config = dict(
    d_model=256,
    n_kv_head=8,
    norm='layernorm',
    qk_norm=False,
    init_std_o=0.0,
    beta1=0.9,
    final_lr_fraction=0.1,
    steps=9878,
    dataset='wikipedia_en',
)
MLP neurons of a small language model. Each row is named by its layer, matrix (gate and up: input weights) and neuron, and shows model dimensions 0-127. Each number is 128 + 32 x the weight over its row's rms, rounded and kept within 0 to 255. Numbers have three digits each. A neuron's up and down rows have the sign that makes its largest values positive.
A block is one neuron, or neurons of one layer that tend to fire together. After each block is what it responds to, as a language model described it from the Wikipedia text at the highest values.

L4.gate143:112154109126118129137119099094178109115142145088163184156088180034078146082148152160136160181089173106139152194184130171173126117106164186141151172174126158113130123128139087107107128099149136134174111146126132120103149116128113134122115094144123144075153116095138120171147076154114154106146190118117142105097199136103143168116122112130141131101144137162127100187148126145157113114101
L4.up143:205150154136091088118172183149130124105104123105094097094149128163102121117146122143169137169148171152199125133126093118180108213103137116107077116220104112099121150138112082184125076125135158132146102137153167125105124143076156138100151144075201115136122113099157137129139168195136136107147136100134152148120095139123147095141127142096118136104095074090135115113153109118132110126116
L4.gate293:102133152138083162081142167155111054140144175107134130139109095110104088176174149154114164170164139120190134159071187151105131123169132132149065154109109101131143103123101092080187213139130063197137158110136159128178108099116128107125095191122101088102130155120100154108149118170120135169106116144116085107114097136192121172171146148162156125082132161098201093063118105191163112157140
L4.up293:101117146147106110147073169131091157185090113128123136113117092109126142149061175113120116130138176128143119144123162130149133146034164202094125150103173100117144196105165122136150150099148143076126093114130164145084139153128101090124139106131182162108170146174118107089111145140087197102114162043086071131124078141121083123137120118148149141111092083140117098154144082193144124151144
L4.gate411:107173176129066137119110165070098165099127133128063157111201078086163120128177123148085092236106154150149121162075138140201143113155175127116084133095116126105140125120193103165142121108095108139088148115166161188190130173089096127152096216137179063101149081170124114106142137105120177050152120146174128109182177094156089158097152112124115170085120141066166106116166148122127077125112
L4.up411:152095127144100136145134147097133111134134119103144084132104079117112113163168097144114074173155132163117042151110130109133108185123170145140076179148116164100180123139155120116140146089135138089072128129123219130166124137136105101138115132054103088174145103114110125209113073119163128124102096117098041114119173129181158133161179158092177104142127137132081120144126108148104094116096
L4.gate495:124146147150165104169109163092134124107136121065071128115082149214115107113136158083209127165144161157149131112092149121146112122020194117105086144129083156101132144164117127168154073115156116155168128188139158092118136162119071165109136171149117145106182116143087122090123167141095075143130147093103099125124111161117127136118080101103117181118079176127174110150159117107121164124133
L4.up495:197076131219036143074136097100151095149129110105133112100154076091070156153112156076154142130093176087184130140145133125050083172076115114134079148115101125151119178147099140127157102124142094154133137093162170143111132147127104134100116120138131114116124131145110122082155193107157144121146031122088166094142134124133138129178091154119140137186105180179174119162096143088095171146158
Description: Clause-linking words after nouns

L5.gate63:162163111114165102108118146121122090107171095107138104212135079106156111189090098112116192178210143130137117129141087124093048115130128149159141059090085081115104165190137171152112096116094150148121173112170079133170127130073116122137079134127095137116198083100132103130129103140171110159107134095139149184156127108139120137149115173123179142153064121141116135105173176093079169086106
L5.up63:110112130148139124139115102164128128098133087156146171147112072120174133124089121151094137133088106125118132037080178126155203172157162145151148089146134131140124149089128153109119090122102134094177128096144130121117175180085171101155101149089124131156185093171146122108133101170128171159141114128173151141119160143097160077122131101143063107096082183145129112065093116162064131142110
L5.gate75:164152156123078126084115137178068126119107185111124100135114117134098126091076122100128040168145213167100118071091106128097131118170143114128153128110117120141138078156138124082149128112111115188147100116153145128123127150092115167121130167126128150114123103157160156150060119144140157069174130109093105155135187139090162163093097096150109142096121199126142166132095146142144096113140
L5.up75:174130078104165116099135153133090120136129143100162120096131114132085186184180092118164069132085168132129042074110195125122091160130094128136161097157173162100161106133176112140126080153114069123168184128083125156130082088166120145066140086091170138110158117103149120162113168135080128150119097192143112136186140106203164113137113106081142128070149128092057183120145107061100142095112
L5.gate78:118165192117078099172129131113155131106118088158077159180206104188188104105048133127200168108113078138064173152150079149081136108097123138133151130138184100095141156120123112162107145080115095124110094133162129137090165116096109127111096106144162131171181120167160085116087084130121118159137169116097102076150167129112138078157075157126173135169144167121161110126149114118127098135178
L5.up78:115102103092164121089132186106113117140110140066163120150118054091177093149134065113122129165118117093168165132113162167132098167147151113127156146103085142165125122167185196100104119141092068151183100158092099113096083056140120175105145148141105173114139108128186131106167079169106191103151149121164088143104105136189125134137163125145115065140155139162126119148102142130130141151151
L5.gate104:086099127119091123113125087136151084076140132190122105110177161126116115157109092115141047143156131124143227108109114144125149125112153128110141131056115107116112102138105155139175154123138133126112132105110106137141141133141145060091136112087164125153117144141167113130135057182134108171130182151115146114121037104131119072152066151130143098122115155089144145142127142171119155175151
L5.up104:075076158190121126134109150117161100153088046159152106188161147084144112130147071142143086109102134127094150124065099151128134164090139121124132130079177168145157175134118090154127113120109122142109137172173110104064134083104167142087065150089114192168053118204129098140096112154175128134102145104085122130157124180136085146158164143155100100142095170112094155154112119114149164141154
L5.gate121:144121144168096119101130170148133131069137154109143170160086159054127092141151126066125140131093173186154138126063141168129060085132149105164129146051169103131110067123122120135155105079203123131133118107169163149160101153155116108153099146104090192141087109136095131219117156200145115114104155092146155130118160161131135114129181159190160154184143124069159100132132091117116125160184
L5.up121:196157175129110149157148139126125118170144199066148132145133157121129088132128116102135170157154118154101118172158168169143105123118072083111185142148102116158083199100142112096181114056101159124147110118159102079162129122087075155155033156140153064102069153145144125110130098199134186104108116124146141175084145078105096137097191132152164118125128102139115112088123199158147142138113
L5.gate210:090177151133107105134098186112130178091104112138129142141093144237124162136132183027179103146120161109124141097178140135138094123112094109153131110087139136037106128167079143106124101117140181138083163110069176126118210182062104108095100052137134161137069146071155178092103114136096071131148125141124090083184182153105109124175134123128101104100128111142177165100108153163169094083179
L5.up210:136117127118119173084141108154115131164193170092082160146087139087121162129163178147175174112169128042110100115139211138197115117096141110159091052137099107097058078141088138118156098094138121113140132157125101099126157129113158138117145067089145107157167081104131131103140127140151179113171180126075088101107155148112095128159078106141188115116075171148166145141143155074161170090138
L5.gate241:120141167145105144147137155127083171152146116164154137131123139146204102155147103117142166154165139196165123113107107115184089087085126114128111068171158083148087160094129126099120130101159129138121168110140095106106139098125137091154078140147143130123086143131161163133096154162100140144118147113138148157085100131147084109164092163084141109173054114101194124134133135089138083123133
L5.up241:156101148061062134074072128128175148054117190146136143187144145181150096157135134110095088070072090132091151058098098128135126154086162091191167113111162118127098142120096117108168122064110127167164157097125096112129097187129165185170091107150110188098165088161115170105139106135105117098127112145125162143096059160131112144152098162127120105105117163082155125100100079076106136097106
L5.gate283:091181143164066116082153169147094099166179181142122136130116140125101165128133039146100127115107167135122115187109101103088126134156175087148198113082063076153170169100143145110136137153130146169108111153152135086133139157054078130130134120109115074111147114154126096134150091212112144070120115102175145065090148140107071145146136127131092141114133138114153140132072129173140085159147
L5.up283:115100171136064166132163141144187136151087093099167090123145140083165109153085136130096114133099195144108156189133142100105147124147190137062158154096123115169130104089125049156156133194138135191067160099175152117124156110148109149143121105097098101148097096195177111124113139096070104064143106135118178087100151114153135090146184108174122097209150124212139160138148143158082098134127
L5.gate350:144176130101153146131156174114163114119140141116131110129111063125133199156126165125147162109141196103099152103137059124082110170122218154092105175131127117117129089095156096135186094143108128175106095171123132108165128114132160153093086116198119073086142083159138170129052140148064138139118116115151136132141174094141127176153123125116132130182083094188139129113189129156109167119178
L5.up350:139177116134150179139085144190121104116176132129132124094210117121097133164185139132098148117160180090070177160127127111122148161170175084062105122136119130168118131145138111105117101138101155115112119092187081151125170104169161106102149166150130112148166063162199065152148084104149069131110137138109098100093111138182121167140150108135099105122073130136164119159125123074110126203121
L5.gate353:162123145089171069119101095169179134119138131165110119126118058081135184110081113130217141160135132116149143093150114128200194152117086119108159073136137098107150162169134106083147150146138094179174143137184127182115119197106154167132122119111120146172115092106142109142120118103113085140116098140112112100071145026151151048088124138159113076072197161068100118112119162091210118135114
L5.up353:089125135145142110141050140139194065101209161146145171119165100092092116148154101084168094160064164148142130176162102149112163190134096114170113122061141141103165136079121145062158142118084119176114111104150066130074144113166126067175098107139093098123154135086184109158116145173095111170094128149151178094103143107129151081176092110124129101140179093095135078157164094115165096116098
L5.gate387:065145153153159154073106134153164115101098144149126101156160078160165193154100167147205134118153180133157084163112083117116107088103121162108093172106076098151098188085155107080150132168110157190147140151149110139146118146201128138090150070073171162124141143163101157143154078167066146090096096134065090060125125090123081123178084095128160099103110144108131121144133153155175115079126
L5.up387:128136140099125174140107138104111088127090072079081085120125056132147120144153150104134169173190155184117119097106122133116112139169080162184130144154122193118179120149169108170099186151116091119112081145168155062132098160080070109136103100151093123192178151086130177163128153142159121098211123136098121149087120070086155129084105146090113143175100142030091082110085166181115108119171
L5.gate409:112111099099129137128162107082161125138103117080093108133097123093135135076110160174156139145187095135079185158134149124161201104139128119151131167161132126092129135152106211163124121108159114143101111146150188090128134137140159101101101159173137142104147158170131114110053091141164112126069158129114155141087063093087064092152153161081090164149132160087160163115121127137138097152172
L5.up409:096158087080083157110156164088144112126119153101161129117075119129118143167102155192120130126157098106118174136104108145083104134152137153109225151131165126082145111138065120137130138141145126137136172169134077156116159104101131085136120149121129048112129109151149189147133127117081180169104062038073143110129124144137143171127136063126131075117138147142129156129135182176196114130098
L5.gate415:106109150127141094113134126117127097129136127134130112119089173122129063178167092130130123178117167072139172091177060131154135134058117125130172143139090128114141140140087148139112154143139210197155121079139163149075168119124153129116130104109078132149102128180129073107114059111125175159124100103122139075124111125214119113180104131114133123111154109139152115054139128123102146126064
L5.up415:135131144109171150158130122100135133000100124063117131139110103138136109104070142117129202154120142146190104122181110172081143147127086114070091134115126136136082141130114115141140114119098094167102135130119073102132072130154152111104182119179092155101078086114089119106111098117185150108126094146137157152113146151108120065129091083087129131196150149097136231125177163134149090113118
L5.gate426:113123146117132140136115140160118139127129138122106052150118144142144165139109181118144114145134079149141139142159133143140180081163158100133143146075136100133113098130121155129153129121177112102081135144080097143185156146088130124108103191099104131121174127149163117133162154111094172157159158086173157118118099152054186113107128189140101070109132126142103091084103093164124184074147
L5.up426:147120127143030116130066153113125158138110120123128073146128118176124146097124197145131088115116167104132127154117120154119110171142152119121165114114089139172190102111122147126120090180135157150132095131192105071117142111091156178100096064168108124114125182158136131122079113093053079099098111113138143119077159076162135187176162109131151082149082081140062139092132172101110154127088
L5.gate458:103130135121075096186088113095132141131150163052083076164112117170120115095126112117103107144157161182121152149128160076173109157134129171145067096097082143113152061116130114114172176154106095128193164144154143063108150176148067153111146117131126148146144131140127118156126105091111236120122179115164164151139130128125166108161141184128200147104110147113155119120111190133142149128119
L5.up458:059128155091142086090089141131100168112106145079097146150136133128095119165092113148152167097097114120168191189131107127108143136141131140167071122116153185112155116070114132192154133161112144179148190173159069097091159182147135112144064168116152152187140165175124061163133133088142172067091185094089199107140090157106124116147095094124202092104103133119113143109172094127166105115094
L5.gate513:131066174188098109089187125146135152118128128077079119084112112164177139106107177161069148151103138107115146148121139116163129121130068115106100145084136177120037144111141113118130070179099114152093114108111086132175173108137099148078120067181077121146074123186121118137158139185086147124135150163105150116133082077119133168133140108141153156123136109114099136100168146173188117124144
L5.up513:120182108119108194160107096116111161139061073134139146089130148112156080151132166102133125188154131203159133096167172137139072145180123126069126128166167138134181135102115155127094130066093112127076169144079156132165139147143140100134147116143108166116179092090143155040120113150132178141073185086154112109080117110099110112113222139168127070063129168105152108118147072157107094129088
Description: Noun-phrase opening determiners

L5.gate15:157198123159050173126097125116069149100100139083212112131142138123086167225176142149129159125069140139159147128152160128159146104082142135085177090154063097079174185132137111095148139117084130165122136195152123166146138170137142113140116083084141153165166134083207083156111091152123102156199100084131171126127156160105096126133198095108122053141122137138165157152096084106116163099157
L5.up15:150157124116184134175143154110112173067141149136092180093134122090156133124129090150134114155120153228135069156162154040091132111142111132161114127074112127107092144107108091106159099193169108161115201146111229144052159150140114106166155069132114084121132152103126118097153088138121099177124162184120101094150104142137122170112145138086109167117129211151117146139126115108152083160109
L5.gate96:148076128091084103121121125095139098122113143087140090173154126157090142149204086083099137160047208205113171207158109116122109122174120151113080119105122107165153125140099120134172106084123056143075100148155146124145130165182077071128179104136167088123177172114118070134142122092180090097153095206168109136112118147152145115142152114095147087146070065158162170174139136190163126088186
L5.up96:101135152119072162159145130143090090173132163136177129063133155130145140071121117137117122108118177133139118177112143164101081145111166161150149138069168075134176130141116108137129161069028091147081106142131100186170128117127101108179128177131182079098133125195186117084126137160129120126140119096135169102146142138171153107093143096169148087065173094104134149195093081135107071121108
L5.gate123:148149110091123146096074191091172119159079137128142073082106110128082167133164094113139156111105179177109092146170108164162070103154174149148167149083139127117086134096162104130157142093103148084137144148110143124202115189183159165106149134096142168096126123156143084170134110128096136144119128166161118149115143125155155089149136145145176126089148173134082119125082124187149131066126
L5.up123:136108160121103082114156168086135134170092097106130108094165101159138067121084095139095146152069098085135155149154115143102123150135156110107231132118088121153175130087174170116170163162120163128142109099123125102131108201138128141131124158077178100097124113102131143167179052098099114086078135173102143175134077135180170136152125153139139187145167128108150091128150162085100130122126
L5.gate149:096103108121071131125131125123133126120129089084144141100096136128134200108114121156162158122105154127125086166142157074121178112144119148136099116112095108164109062123117109085186119118169139182126144147101135160162124119174121113124220122099136155177126130149160153126133123157160118137107186124114096103095202084152112146131113174100092172188150133146110109081089144174129096104181
L5.up149:087161060114146190122087108141186155143130109110085117081125096129161133214096101109044125182121091145126104130090130082162201178138123100161073166081125130111175153100096185139085146099116102111187151123153193044133141100142132091129143138121079147158096112154145122102154131142118169112132146199146079099092127168171059149115167141100123099158142151128160097129117103116132117155166
L5.gate172:094092188166065171163109121085095125082074131112152140127076111143123144137066127102108096170102145173093079135144148114130123121197128176110102083180146119146104148137089113145153160156128149147055161116148144091154119102162135111150148113180140121116102221140082166150067076115140108080190150157167130152146201178098114149108126175203118160107107083125130116132113182156109112104149
L5.up172:088164129093135101072125138135135077098118153132166107182113145111125120188143119112139071153092120162133079130120165171121078118140110120139070131124171097131105193163068094107133112090106123175154255135180156094169158163138112175125127061111110143046161098129128080145173152141153099153118117106092152130139118109076183117129125153141131159098133120146111095162125095159125138110078
L5.gate173:163131091170088115075078183114169104159171092149090067142105105128168147127089162110119164118103131077096130163104168204088086119060110140106166110158114106164113182123094125113162128156123152141107112123097101156164111155183117144128170167105130179129126121098129097121125112212113147126111097134115162067104111151096066070137155141160100126126196167047098103134122090115121154146139
L5.up173:090177132120144161200129073148171124140122094148142163123113178097175164060123187117106095123054104141195067141084145132167112213078124096140147118106135158137126130171132124104139127089156098165068104144144103113174094136117125110147092175149159110101116158182122088139100119086198146144155175143151115136114071149192134153088153053184100099087132203172129115125161136134097093124157
L5.gate178:107094111124082108108124134095138134166071123188152125106130087176160155163123093110077098157108137151158107154183124081134155110166119124169125112059118092107132172123106104142218090154057094129071178103144216152138150093120094071134135087134088070098169143099139131076080121124155147144119102160121119168157167108118123125152137116137111147137143098124102141157098136200117109119148
L5.up178:179091146166123135125071121121130158128128151184116163147084118118106166122080125146107097109130114159103138173146144145152110126140069123071176130102099122160088062060078135118098115135114135137133110165134132158081091177178118185119164091067108100189123134181182159157147107125118152107186131129102107152089142092136087139184158157158111187135101144128080144125072227110130137134133
L5.gate237:107167061124138167154132175082072110161163214143118082156155117119142115174142046117109130137136154098141151154155121145116126100084181144197126100089116128111168150169143126144150115129129104136161082150125131136217119143155113149101108127115112097079128135146057131161121119164103125141101089154118117123164144103139166074173133128103169122101105160087133134155199145115099180130172
L5.up237:146130127151117155097098155065145075167122155105162089113141135095129131107191131123096079058152144188159098140113111136130056108135162133149165068093087094186113185168121093122095091135114147167185110176154105125137135166107114174110152102098124075153120149105144182174094102085125120129128084177185109067171138103139148131177191079168150174122113146087136154066156135125146101116088
L5.gate243:207180144094153149112087143143116143120164089093156067156145120090100100142201109169140153113133089137136198202092082081090124136125091138069093116091092139139097135113148107121188121105128053161120076124085120133125124104179122123107099063132153186119153181113159111157158121159150102124113075113055103123143172185092129197165134159127143114154157134163179159134110074151115116108167
L5.up243:088176146069121130105107118096125102152155162112130164132114199116123097181171181162171174164115109042140121201156122168135136113106164088127142112111107112065159111134081103077152085084036093102132115144209135124117162096137106130132113121174107129120132107141168087088114163181158108153063123146161110111139169138117104171133098133116142096131112136148131143147148091100061172128086
L5.gate393:060157112169062097117128148078107136110116146109133173065169089130146128137196133158108114136107115208098100152142174096131115114098118182129134103092124090141147165083079103117207150113101156134130109201120141175165116126142106165125163139114155173098126197160110043161131086145100183175082140177115112144183159146170102136159095165172187131170156148135101124112071106077194160122097
L5.up393:072108187137145129096133136140074111173119141105135120065099147146116118150208179176080164116095083141130170100091183157055133119161141159166102135051146138122112151058116098164128172167158178179139077143142166185090152114131184097094127110159135138138160104116101118091111153153191051137107087178158106097110145145191136163126121077211170152145101092142137080133076143137135122142108
L5.gate421:103145077105147095135169127073087103105127106171131110172152136112119172117099111140171175185136151103150101101136145153110114106096112105169122120149131142093101111134131175118139193188112126142087121174089088102151162154149167126135160115146117161074131101108146107114131069154199125145174080162125083052119150095141109137088169116121105084131086138120171203128100161088103108116152
L5.up421:103110119092113111088141081145081098138120137125160139147123113054141112125154101162123160175059116134110103154109112158107156105179097098129095157121151140144098162076157130095184087110113145084091131142138069120150130142176147174122164138121106138119100109176187175102102138165186108104138091130073103069164164068140144148153164059084162103107079113128175159184154162145109132119091
L5.gate434:113122123167092173104173211139152151096155111067063114147139122112135123094120098125192114183130177090122134102188120125127171128091108120103146126166106108124129177103162129104124105123154093169077087142070107088137106108173112140129183107133103107098117107093133125068112171163130124148126163104124146132122133148127085169212102089195089126118102110165158137107120060142169128110142
L5.up434:156125128100116124103120153137132079098111108149155070081193103138069130134110069160114125135173111150169126090076149139147111121077097174120148091147130112170165109077169186183127113092108077114160145153171133136147125080103115174173138126199179120150174154131108112127167119106132165116203142111121135147137154157102130143180183203100111159089129158138102104111150100138110100163092
L5.gate446:093131126120139144081150177088088090119129185135175177065093144110116129130143109126156077132093196127169095189150080100145112097179135099116152119140159051139131121093110118096181151069091096155094099139144164148109126121128111119164106123177153078134163145093113119084128142148082146179145090159110176137092198139170155114148099174115172101122113093122163169174143181204069126123142
L5.up446:109119123134144049097100129125117139136107121137099092137157135179097147153145091175136118135145106156143129146119122210133183088149127168161114159095135130094165128162100128119133121094070077143149072090124138126105183089103153086158099130184086092146115119100145129089085113101128070150160098193167164041087038082143084078134100106163114086059136142096195212144121140099174146123116
L5.gate497:122179118185154115100133114122166136101193110167111170103118118111212141127146091124093088159092165161125173088151133128135087184113113098150140108061145104181103142126150101127178106074201100095070120084162098127150155153140111098176185145122121113103114155145083018111112134153090078146172114079143101069135176151133176150109184167111115092117082103129152105180119150126125108115138
L5.up497:069093047045128111161127100153142112160175115086122149162144125155097134149130143145103109057115134157143175143158169066117116101140085150150107087108162139120128073101118138165129173160151163147146105162115106093083154099099086110106224173109100125097096167131107117086155136131059137155157107145156171162119136140082144140181142086127115070118138106113150177118161145145158164117126
L5.gate529:173137118143131154082098088125116174141178164170119181100127098102135152127190157105112103096146163124144108172170146109086091097057147123136159145079133148180162137073143136155166137148097150135121110197195094091186129136146149131058130103181115147150123133198122145114144126145110125092112099175115109060141157134075172082111144153165126137153074128151165171164100159144142110190140
L5.up529:142139144141156094109117182115201096150131117120147093095139145130120157095133093106155192133125171139134143152168148162151146127111123150116195123108150094177149129129124142119108085177034059139103117127096090189166101092130135174115104136141029194134142131111094107116113141093146127181104144118113168109093131119112136127157100133091132148101148044186139150119082152105034116144115
L5.gate563:156152120144166121141174158204111133121157069071131120150189082133117172131125119135183049112126164089162147168126160144089137094093131113182129112095129069187134157143172139103118124124146073138083096070168085097128144119168094137112085169116160177135158125119131153099091130117125090169118110161071151096178170124108115171190106098211119164158117125140150157163151119149121175129108
L5.up563:194123096157132096139154146147177129131183161130098145122093099101140130165186108103053133127164090182138163174138119106137174063174082107155123191097116083148126089120165123172111247098169110130148118122125133139102084097116141130137107140114163146153073138138129119090177017133109093125089110167143095124111155171067162152132169130112081141073148165077108082133167136090096127091106
Description: Clause-linking connectives

L7.gate183:137172094113073148085138191070142137133117085125153123177132134115116115135127059150175069052128186168140118179163087108163100080109164144097128130143102135137139133119158166096175140109138123138158120155113053144116101155161102177106070085101108177138133170194117121230134102152176175108144072113095128140105142094045090071163157125119134130166149161099091142188100158131127141138141
L7.up183:158150143123129144166137103160166114160121092091104151101156137113126115188096111155092084198119147181134167141093117159141159173167169123157162149150108126102116131092163096110161146135117144122171120117132100143153163185095183145086098132129115164214112127159118144111103138127092128129104065088187134128137093116149162059135122102111099116125169089140123092115148112178186089137206
Description: Indefinite article a/an

L4.gate236:160142117134101091100130159113103163100151165058179112153200140105101152115097135165164161092160110093088160188127148146127097135197143142085139175114106108091141059099143124095151133101147130162139137142066168122111157158142137140112163099157134109193097117152127070120106131148209190122186119154153125111106094125116116165227161123198118140118123094099138107160105199107137083094151
L4.up236:062134121158087169183080168111147122129107141042171073145138123125175090151108090084147147103125087101117152097158157138137165131182119137145154103169141132130152113101125119142188171112084160119137140159090107142082122188119152188082114127141161140150093083183106100125132126145159136062124147138111125122146131046167124131155105164162103106165141080209137177106087140115135117073146
L4.gate307:145173144120095142129157178107150138112102161106127143127133157175136116079096061085194170058174130140156114054130152127168102051152151168146138125118135152163099064126132117070132200078143200150149112119137146120092198093096108132125140148132082150143153143122127110144122065133150153207177172100094146072103100116173199147117080112177132102124127091192123120108079112186116155105150
L4.up307:075137125150141134109092160075194071101200153108125165093091171169124119095140167119133121174141189137132106113101075145158128173159089093069109098067156202093120133097144115091111134138076124118141167155127105156049154136107146043135109122107119134103167119130084101137108118107135112161137112149093103131101166134207097189126168142158079085120098170124120121120133112093164071155094
L4.gate335:115173115178086112139182132139156114118134177088175123153172108066181140165128109133131136183081173084110138124093140170131126087123065097146138150197081074142148235098087119122116129187165160097092079158097155133097149134080136125137125149130082115172079153154153125086092091059121155129130178120052131110088124112077098094164060183120136110104160092130091163100138123125161127159187
L4.up335:083151089099057120103136124086147102158198147120176088116185137105108096154119178146132125190064099079109145099151132151083137106087122127096118128177178099137157084045072141101138149162139147067137133131135112132152163187089117144142158158174114132143086120153170109131130140150096142111159107111143122188136111150161109115163076104165150168081163092150094108157090202118149107110098
L4.gate509:143128123158125164103127189106143142099160117124103119105132135113086101197094100119143120152202145024107127115110156157109080068081119084186149089038102129131152136115153111124102151107092130149105204111077200140112121205175118119072171112105121122150167143091183104127141109131161188128148120147148120154144123122169157133150189170109121112121103187108128129052084124129171151139173
L4.up509:143131099132119133081079154101138167130153130154197186133180109085161110116127137178093082125089110111071146110097145103128078132149191161127141149105087117166137119131062054120121146059139182132165145121054145105101134181145138116089158157061105109135129091088160185115116082158168167180136132149117113185136122113120129147188122160058113141177158204153075135073122139105130136102145
Description: Article after verbs